Weights of a small GPT-style language model, trained from scratch on English Wikipedia: vocabulary 8192, no biases in attention or MLP.
MLP neurons of a small language model. Each row is named by its layer, matrix (up: input weights) and neuron, and shows model dimensions 0-169. Each number is 128 + 24 x the weight over its row's rms, rounded and kept within 0 to 255. Numbers have three digits each.
A block is one neuron, or neurons of one layer that tend to fire together. After each block is what it responds to, as a language model described it from the Wikipedia text at the highest values.

L7.up40:107145142140190115123137139120150155132112111115160161119128079121148138149129157113133178146142171120102203100124093077115128167104140100168135148151092157120155130108132093131121119092127108101118151129091132131123142142154124122135115093132105086136108115139163161142133130161122133135146128089128075117168109129157166149132162145131108162134121170136130108147143125133123142110176078132142123144121119128131139110117081137123133137099111126174133155141127137153178134127117102145068127124144145109104132117
L7.up89:148138164096160116121136127105189122121093135114131131133117096126111114124153139138101148106133180143113129121135115093140092122124150136138129132131108119147139151130169113111147134145123119123103130140100064138154111099125149111145108124143128109119164180114112121123106162100108120103151119118118082146114118118118127174117132176133161114118177141125098136148138141144139122118208108120134117143121116109178130165116122132129116139111123143120122113141112182129149107126133106155164131119090177126154168182
L7.up323:120105138106123111123172121133141137127131133119127121156132139130134115136093179061110118161144138127140194143119071077119141151117123129151138116144100167132157117153112136126150158113113101132118128100115129146090187091137145109128109142167155097096130135116123120097123165143176115134105138115104148129150127134139141126114122173138141131127157111107124178131160162125157134111158133122130126098118076151190149151120140093122124091136107131128143177120092120141143146134112112170099167141096120142163185132
L7.up324:098123141119075112143108126098141128120137135151099118098148167137174083113147126094132093119157119135149134150122141126109132121125121099143094056118130161123129156150126128154138156053136128133109119129126133153131148140120122138130067125147142133129154136115079148147128134141100113120125188103147095132104157121152126156174085124119110164122109144124129102086140190174137122122128101124162120098125117106172132091131153096089133163101129137102153103116169141128131127139131112122137153100108129138171147105
L7.up476:154137118124142121131123108133165153167103099126144129093108109160108126114123162103109134120113113162123135122135111143094111127125171114133134098137156180096152118133110106125112107104103150124084093139106080153110175163146158122101123154116112122101139138116179138173121149124147123098170113161144119148137160142141144147117096142140157110121133136084156141178147111122158090154129085130111134124129151106120163134124132101109137058135112121167143160144125098146148153132100135144137154101125157140133123168
L7.up662:087180153157154115118102113151126194111139083090166131159145102135142149131110144116116119122145153163130123131095114119148154157126151124143156082162106154114139104162091137142088116104145105140087145086083154154126169137153143111118103129108124116150147136130172129132164166098145140159127125070064127147151115133111145123143145144131122144116128132128146120148112137140143116083165121129117162120106115111111134146105086105118178141096175140120190116117102122166131149148134131151118168066114150113123130139
L7.up867:175137151133129142123125119141148139115130147129085122114101125110134076147145171108108095113139092125125165097139138133134152151137131110100144116132125106128130128140101125161148116120123144114125141134098094108118121114147158137106111139087129141069115116140151098161131141148147126130103153103135090085144101129142161141116127142095127137136151087087097138143120113100177134138151116106123132144113124144158171148145128132118150090150165148152126156132143168116149138158113144141152141159158204129139137132
L7.up993:137109117094116134145120103177133170126110118093145104123113127145089108147136130086130157110179141115113197134106126129123127138101131123180142127169169198136142100168148141126128126100105135113111144110087131165106168132167101123103141141129132153121119149128096137141134169148122149118156120123121116129105105154113114159110119175109175131148149103117091134129137165132145114132162124130146108109139114108117154162112194121106160119112142124119146125155136101132134112092138154157119152096071122156137170166
Clause-opening before subject

L7.up34:182133129127087150117107151124118117121124135137145096168123123171127127152083118142127134120159164156171107123104082101110107138125125099079131182150171127139081155148150172104134158104164134104130147137161134122107118101127112134162101114127124132111129109114120170139125180114153111118150097115122075166163137163135112100122117108120107127134114104112116137101140189116153087085127137089155088102118104129112142169125126138135081117138111125127131095141119150110120079140121145132078107139160128130182120142
L7.up58:103143092139147109105123141174112125155142077069082157137133111114119147123165154148127144143153082102152119102145097084132139132141112115100137146168137104149122131157144134111146118149122114137125160163119167152106180148118132124153088125134115139118098115134143105153122156175119146151144142144159162168129127144129100129166117138133160124151111127094158131130161136101148109117114089082142108121110102156122105142130120130099090106135149130138118172136117147122134160119113143108134176179130121163177102123
L7.up206:132155109087137126078125158119083130140122102129116175173149113086122163113111182127146171085136118155114157095137168153135136173108086138103082104107149101114137149116146134071140102111125154151163134123147077146139092138106174117150121132166106108155125160174144154125177135084113154093114109107167102111161134108146121113089139149092119159113128085118114144135070123128109172108128135120126091128131093107137153119133124122140107109142116110122116125130117172144127173144144159115135122090134111146145114096
L7.up933:097132137081118111104133085138119163138124130100146131096104088142163164154095137152102136128131114132143162079163078105108105113113123122119109154143131131149144104121154093128123128109105168113139131096116121117128189127146111143111108135107115080124089099100168129157142136122142139110113105128166145145144123131107165134122151156107138135153101137151127121174092136101111136125116114123100128104138183127133132174106132130106117082106129122109128143185105143109151160136122104125149143129121120186203139137
L7.up1161:129112122142169139137105115124113126133114109073161165120124140121152141125121117140133156107095133147176147132142099106118107101148106142158052137118091162123137140161126119122152116075114117117155107111121145127159140131186119120097114128136109151151135155118137137118130132112117179132124110145089094124121138145125132132095157142125137138097108100123131127138121152128113152108129146188172143111118139117137131141123143106117168043125119145119121120150151116112132140109114118136122164126081133157165150141
L7.up1172:126165146146187131137125193150105114125109093126135119165172129169122153135116153179100179122129104172141145111149129098122115165097140122106144162156135172145099169141139157079122098135128113124123141162156116139139135110156152096096099143121110121098082116119150181114114150093116143067130112108126096116144128137124130151123133143121114093120147130074134154118140107120155095133127121145150082115139137149120100110110109153164101095163164104148105112148129144138075128111142113103102149142139123148151173094
L7.up1371:082169134156143130136094116165100125126123087104131135137171130128089147159136079150108137142099119140141143113148111125143144169109154136107107149189126099133133131148118151131117093118140062084154100109139123182144117123183143160112111111128114114139158127169161151163160132085146134110111101137111098147095124119173110127150122107062142126143149130117119149166113102131105112133130126146156158068121123167120149109102074104138116100119157167137118166080119122125129144160134128119089159083131132142201131089
L7.up1515:141142128120169124106172137127103119115108121080121119153141154148125165116111145161130132120136118162125139128108147114164118133123175143094071128125156085135129153149128178127139176123135120099195153148124153172157180165157128154104128100135151099135091130138145125130111168104088152108128099116133078123158115107173135112116136095105126132135136118112122144131145162102137138078116130101155139140144133140132148122107114118125100091089111162096102145157143148093127163101123116110074131132133128127174092144
Team/organization name endings

L7.up138:139178139126096137124145118190125102125132132131112135106120115128120151123124103132131142110139114064113129109145074078133109156137133133126161081124119159123122172192129097109096140135130143097098144119118161137121166125142140170135158123115099140108107117132088140128150113116087149093124114113147099152133120148121098090149110148145181113113142068137131110149092188118138150151155118115129130089167129154107142118124130132122095140135129128085129104136110097107134104135109100130079119135138150112168148139
L7.up247:163128111132141088117113123185122167159103097086138123110141128136134135117141147099134179106146124137129141086168112149123141114114131078149141087148148124087132164147134099127130143142173120107117141121108126147090160158129107115104100129101078089107127109160127113126100139125108133124127129156142095172124125117136149141152081168125177101123102108130149116162099150133135118114133118088148109044165148121141153179116180143088128138155154117061154119136130151123153126124116106143117136093139133137149145138
L7.up380:145112106114090086104132102166139147128129136138144119123147123088161102151107134153135149134151104169141155146148073125135136147149126098145110090162155129109150181162129095147123152139141127126180143142133117141099139128132117153122147117102113127108130136156108113124145117151111133133163166150116121131139102119136112130139098099125132114101143062166143096134076179165115154136131128116130126120153126105147163181123154122117116109103136090123136127126095133112130149144133115117087157075152109108136089117
L7.up455:085181158162142135126135091153122122135122133119147120154136083156080128152156116175110150149118109117120136158162124088133147140149161104139088141147101169141136097173117110110119090115118078119108101180114134173140149128159106140116156143107132174123153170135129163139111116068140153104141135127111141076117088149097176140158108123088124143171149157124153138119143138142179081154148125164110165103177096158107123092131166102133121154146110153130157152114102081133136127151109124124138156110132148119134135171
L7.up962:155147122125127091111095063131128162120140124115138150135123093123115131130135126111110135117171123097127134130148136177150167104139149104202131122144110158155167139144122149135134117156153109157159127158146101132117174121110102142065121129144112133104116132144113107118105156129129134093117161165111125129136133101146144129154109133130192119118130127131118134131099125144146125128150124108131113080155166121148174142126135080068129164090095119107136127152144146146138116104119109132118187162134131130145150149
L7.up1271:162076108127182095130125102148115179167131117116128109103117130134112128107136128131169170127145125118141190121179090110105186143129135108144131112149113161153099192188155136139109141115132087091146102137146139154080177121109124115114164120136108141119131128162134101147104139181150180108097121162093123092135164161119160150132121170122122140142121088170146117169109142153175114116131111114102145095128102162143135092139136129093108134138142146132112094132117129147144106131120108131119140081119118131169185138
L7.up1379:145144103138109138131127145134135130166109143130117114116114155077115145154159141142112115156106139094181145148097136122194100154125123093115150110110135108135117111127140117131113130145121108110174097146135118119132127159117131100142179100122128094110151146143108134206130139144161158110178132148146102159104117117098130160098091124104161132158145096156097081130107149116152124141148131097157142121118147131201149136119099094119153119109125131158127127096143111108125114153121118147143165121163131118173155137
L7.up1475:162109119129140177101129115118135162118141121120157154151145137134117120120093129123125132123143111128140174141154157148122128125114163108163124102142085157121113141148134172096133164112146125156124103155158129164150172114133136082117103177115119134094103148146130143129105133178187154123091102144140099142102181092138143155131132154116170169143091108111142108115140195084131137088118117143104150122149169145165138102131133117059174125111099136124110127132109059153117144122146108119109133126172141126146148129
End of a name

L2.up54:121111158131142136136155070143139164132133121106124179119123131089144082152153118142124135143122137156188147108119125139109151115135127108113120125160111136139099147108120171151157162135171125069125113121141108167110156117153122113092171128127141115143145109164090134114148135151150117154117128110107111095128110133175194119107116141117118130118135147094092117084124120141150133106121102134112134153114139136135141107140111129134109128093137147135149153137119132136125116077133153123092145143135110146121129156
L2.up943:094149132141118115152183097081112118132130120119112154106144118143129077151157142157111133089127120100136194130113115133104131140130131126120130131142163145133115147147114143108118137131144157076103124125102169140107142109149129121080168127124142137125119101139132144111149127151176118133137130113136129140115153113185189115121116197117115184143129147123102105095130148167151129084111111146111152097110166130159122157128064098141119125141166132128145197136127128143123186102122116139103117163170145135143155113
Field separators in tables

L2.up559:123147170113109125133150144130108123133121159136118157151118116155102119124113130156130190128145161161127178107121130130137149137152142106135126145142119120146125156153149100095107138115126145124150162149153136120098122130186133126114124173121088079122136153153151137110129156130135161135133133117151087151144132103127143110098111108131112119154073144134135082154143146132146107100130134139121161129137140134120147175126112101149134099144170165077160152179133106138121137139124116114107149109125154151163170105
L2.up611:142134141127139121139100113133103121133108154116120161121100116093109151184112127136131190143100181105164199113100118151134129181102121121137110088145142146131109155129136076110109118151136117120132120142152145136127130148195122117134099165122143093119110185121149109141117131116108132185102145129107120134110116117110181119092126155132106130139124154120085111131111123144166151123140130141158163125137146092135104140100097126131116125158156134123122138099117106165160139134131087123148106144167115139164172133
Year endings and time phrases

L2.up8:095122145138141106156138094121156131146107119109178126119123115112131153167123114099122152172159153138098171108130111148092130157145148126124106076130112170086070132123080122114176159149145140165157126125124137163130140120150080117125109125156082115153148112142128117125131093121144129109104097122084123137121127162160180145136120184070173153130103104135092117125092081109179134136115101142120164146137163134131155149130168110132105116099108139160144115093104132165164099139104126151131141147103165147124172139
L2.up1159:099118171166119133151140115123132103151118103120157132107114137128171154144088096079128145135141145166105212074144077093083128180142155116122157101137148181122162145090117101128148141128118141147127170152120110147144145135156118122132126172161090093146162157165132152119124098144113127136128129133118114134142118120127220117091118192137131118119138167126137134133120119118161145125142089121144097128132155094137173149139133115114115128120122102126185133103111127115134122094130103139122132154116122133108146120
Clause-introducing boundaries

L7.up11:098115136152129090136120071157139144171145152129136229092121130102125115142096131123140166128135163122093111135139086110153165119125148122168083137150152132158124122127119116146125095108133114142159109119068106068117163109129137129129128108124125076109134192185137144131135133141128117120126166123117139106135120126128181141102136158097108152112149157124143114129115120145091145112168112143131125095159157121126133111096099114102113144123133127126120135155104117149127073134138131121120112094101140126133133157
L7.up172:119171094094105160133116114130152176145123082092126122095176128121130118141155098180121162147126147111142125090144115124127122134182171126134129140207142114110107120147126146124098122099167137103126154142100143138133152093121184173104148126108096087162135155117090159177129138110172144105131164125131108133111131100112152127131120152144143099112149136101114110111102143115121111103102101117141088097108199097102125151123064112147161136111133160155122157149114141172163130124121147113080114117171158109156147134
L7.up285:133091131119091143130112100118162141129136138067136151094136079118123123124091178104129101130126161140107156114127132119123138110109143122177139149183122115127134151151148103132124136122139112122109131127138084108148159121158122135134124143143104048135147149153121150106126134124122109128137171140140104149118117121146150146132132134118116107122125152100161133120147123147116134086115093134118161125148165094152137161072097116110137089116183157101129110155108168139139151133170139103139161099152138146146121155
L7.up470:123122146090097162131118073099138119177097129126135136160162121115114154168141117117068145152133143126119150106068080117093124126192084120116095146110115179144130126144139123139142136142069111130099133164156124156110115101148162116114106087145126115072128106134175154116142158126132108169130150135123127120127166101109134113121144132118139121118111118130152092140161094147128122129130111136120134103129109124135170153124139135105134113131100120139131096128098140147141126179109092100170122107122115135152109107
L7.up852:086146189130151135120151169111135163117074140117126117126168106140084116176098103126128147108088169108107116100167125152115121137138129138140116140133112137119133128110102109167182154099118136149128167179145158116138129124158148149088125095144116120087116156148140127120171180111162192116153158102123123158132125144154155119164137154135107131106132114156077128126145129117144147128185109105131123133118152157148097151101176119138124151134168149087167137153142143137128136124167138168151107110159169141149122117
L7.up860:099134111119129142129130123129159192172119121095134146136125094142133105157132145109104105161097153140102112135149098151117117108129165138124124110127155151141114131130153131149119139133122097153089139171115129095121093137108133146110121146127134135089092180161177162118138164128138145141146176103094117125131112154145165144096123189114094108127172123089142095111150106125110123170149090120125130069103119147146146121055121118102090105090121111106140111111101145145135132175160160131133115131160095154109093146
L7.up1157:110160112122125165134129127133107145113118144124143148157126118135135116116182159118167140175120151094145108090114128128136168130133167104167069172190127146133154122143106107132095144147144128099122105141136130131152123163119160130089117091117115146096141130126142186086159156145144107141114153133078143135112143117123144177137115135123114125155142141109144135103141123138129129125137114157142088093134152151127129126091119094130157103124106156128117109144085157154117173102170136129145170147138138146124130125
L7.up1353:115137131112084138111108104092169135141118093159089115154147143115119091121122136094123125117095094142114107121107120138129118178145190113124145097185122123131100165119146151113117133115126093118121149123066130131145143135164149157091077134139130129116174113138114121132118176139151108135135167118118097122087167127148161193144130140124135110134133131119109094134098143123154116116119130093092122095110150124137135196122102093127133140074142123143171140139140146160115103123133135127131130146148160102136157139
Year in full dates

L2.up658:159114151140080105120130139097133069108104132129133145177125154128129140130112140116144151138131114101131174138085110109130100104082111092138102149158168091121160134118103126146145136082126130153119162189136113119143134125131168152131113110085116110126130115104135133146169176146138111108123096110135119145099095122141152118158140125102113096117149148120131145107146123126145134112116139112144114166177155134147125142080133087100109055162121146084103128147154132098125121120140122113103154177116130177148148129
L2.up1076:094115161165149150156148123133105100104132124121137131158105143152111107156141127095128110143111117170125164127104124125115135150086116109145118113150127094121102127122155123098114139105140111072133139123138109129115173126151161118183102122103126102115117125113107168166156162080130134125114128104139078126142130086101132131107134114118122117133059132122123135105170182105137133066148139100115102125154123131126085144080079131153149082143102134080109114114138123094147112150168115102079168149121111167178132126
Sports team/venue name endings

L8.up85:120179103102093106149120134112101127159092131086120134097146088092105164121123128118159167141143110135125133129118140126145137153135148132137108127148138146141174177139125158125120133130130155142150134131106116155135159126176190115158118144147126133078108175117126138131163136117103117095118131148143124117149108125136135118106148108082153116126157119139166161134139125140152106133138110093131135113132080146129161117111148091131116105147126136094125124135136141153136117135135109117138165139131169167182155102
L8.up880:122165099123153101111122145127136167139135100114114107149105114118132156099114169124161129116119128149130169134124093118125143145101142135113103184145108132123080145135158131116100110110148141108171117142118123183128146137140104095154102122166130130129112139147146173153110138145115161086134081095144101121173146157106138132115131104122107128152135104112147121129159158122137139088159130082167111105121125151114144121108127094093102112135124161127109129125140131139114120113120148142125126130131161182205117117
L8.up1201:103133157131142133138152168088100117162082072100108140141175130130122133105153134116150159117123122150104136128135154109166096116153091092144105154128113147135155094095120114175134108115094149114118118198108115154133131136177218159078090152080110119107134130110122119137122115105100114102085162122149120127141137107179111151152151121073102124130138098183096140113115107117131138119143115111139140133128131153151120138105126133163124110129126130082140184138134141082125142167137086134126137131127122145135152086
L8.up1295:142148125176157128133149141133118126139134102112112122152124140082102138135157126109126156131122125142144140089127106140119131142103185101108092102129159126139152148137106155092131117133182150101155129131140086173143152123157145168118079076185143117126090143133138169103135186134128152082131124105106115137164135116131144141111151092140096137144129127094134155126142129125138127109139112084142136087108126139106104138110112104121124070147130169126127103107157137133154128129108114140088159150147119186196117136
Sports team name pieces

L8.up297:147120099118149142130121106179129108131137126088108148155163138165102047125146138137107125154127166124158180125103148167096083157104107109140123141164124171132113125162075166159176127110123149133097127150132167137097170104180121132098105102130119137123097134133092092189151131155182133098107127122121092115129105110142167112110123146121136161117139144130152122141156168148142152128145095135125167145142103102145120107109127133122109132136136140150121197171094132126151151086133106134090163123157149155181188108
L8.up825:130096132131158121127166066162164132116131119093134120163154100145103050131147135133111133124158168116124184080129124095114126172118102131151127165128122191130138139137091148126160152100124144138129127154134135119122180106141150120128105140154163126117107137170086133133146137121123129118137099120131140157152130133124181116110093100137138160142129133139135126127117157147145141125156128112128126092139136108135132115117114134140106147107117116066157133127148103143173109109151129155120157118117148121165179105
L8.up1386:144124133148134068134133097105128130108143129104155100094126120126138108193133119117098188135151173134138149130098096067112166210116147133128082111139165152143134123166147082152122179080117146147100113143094122117125172092183147130110108141126143121114157189129100156146158107146150151111105127078137131131135127128137131088105119167104095139134118113139095139091133122157160166110122114109098176109117126158153152107103133112125102131107121127164098120127092116143149141098132095181145141102095157136169122147
L8.up1493:120121144138120091181124119153147170118145122134138120128179131158123110140144131093116124146149141117076144086113136084062127138099122125129125134148132121136117136133157131189113120109143139103092149127092108145124216110138136120102103118142107131143162135191121146138149140130127131133137121111100133136146148128124181146138124169096187140150129124128078092125145129107173109092151101125141117076182169126138105133117141118147117101099138138131105102116085100160213122115136086089109140072134138117161121146
Complement-clause openers

L8.up224:111152122127149116152125110149170146142098125130141200137159100126111157148116090191107151121124139087137137135175112098136113155137156117166100116144118083140111124152171128126158128108109067124148126153092139131096160136135132133113111135135091116132093128112132154158155122105162172122161123102102134156102118139156133143103151149076132129129146144118143138079105117125128134139156107147106156124149140122135172145112160094133159106112162113113191148163108106110120109063161131148179118132140121141103152121
L8.up574:112109147139147133145099164149160147163108125117158160112122092095139131183152153146117100118135170113117183128154128123087116159153124072158090113165186079116146126158149116115119110111104136116129130108105111121122112136120112140153111114113130098120152138157178178138123138092168125123208166119074137112119119112112115108136166126108116129147146140119121105132139132107110124112196103135134141070147182150100134116082087107133157098101146133068130127126150125135102121079159115152127140101112149141122110108
L8.up1333:101118132073117119155106102112146128129136128120119140096113105144125091187190128102143106150145123146112136137109130144099130117126142136134144124131143173114110126121155148117105125084142100125115128145141130153115144118159140153135093160105147127082114141171149144118139143147161167140163153101146147148119145118160148180126141176127177144137141173118147148103160121153123134134157125099111112139102150112125090121079105134097134157120119082131164123130133149126163137159142091128161134104118126133124105125
L8.up1530:101148113124198115135144129151136139124122094123110166126141079128173123131150139143121146133106140114120119113183128106147118164144151085163130110123151126112111125094130100125122085103153145140130151113111140124150165122128120156101131137118147125137126140168129136080110147133118168132151138095153125158147103157136175171133144158120127117124094156119152129096143104140145106102151139086098116113128172103123163110080163145120102127109107122104138142129159153125123106176163127153086090141114112135125135149
Date and year parts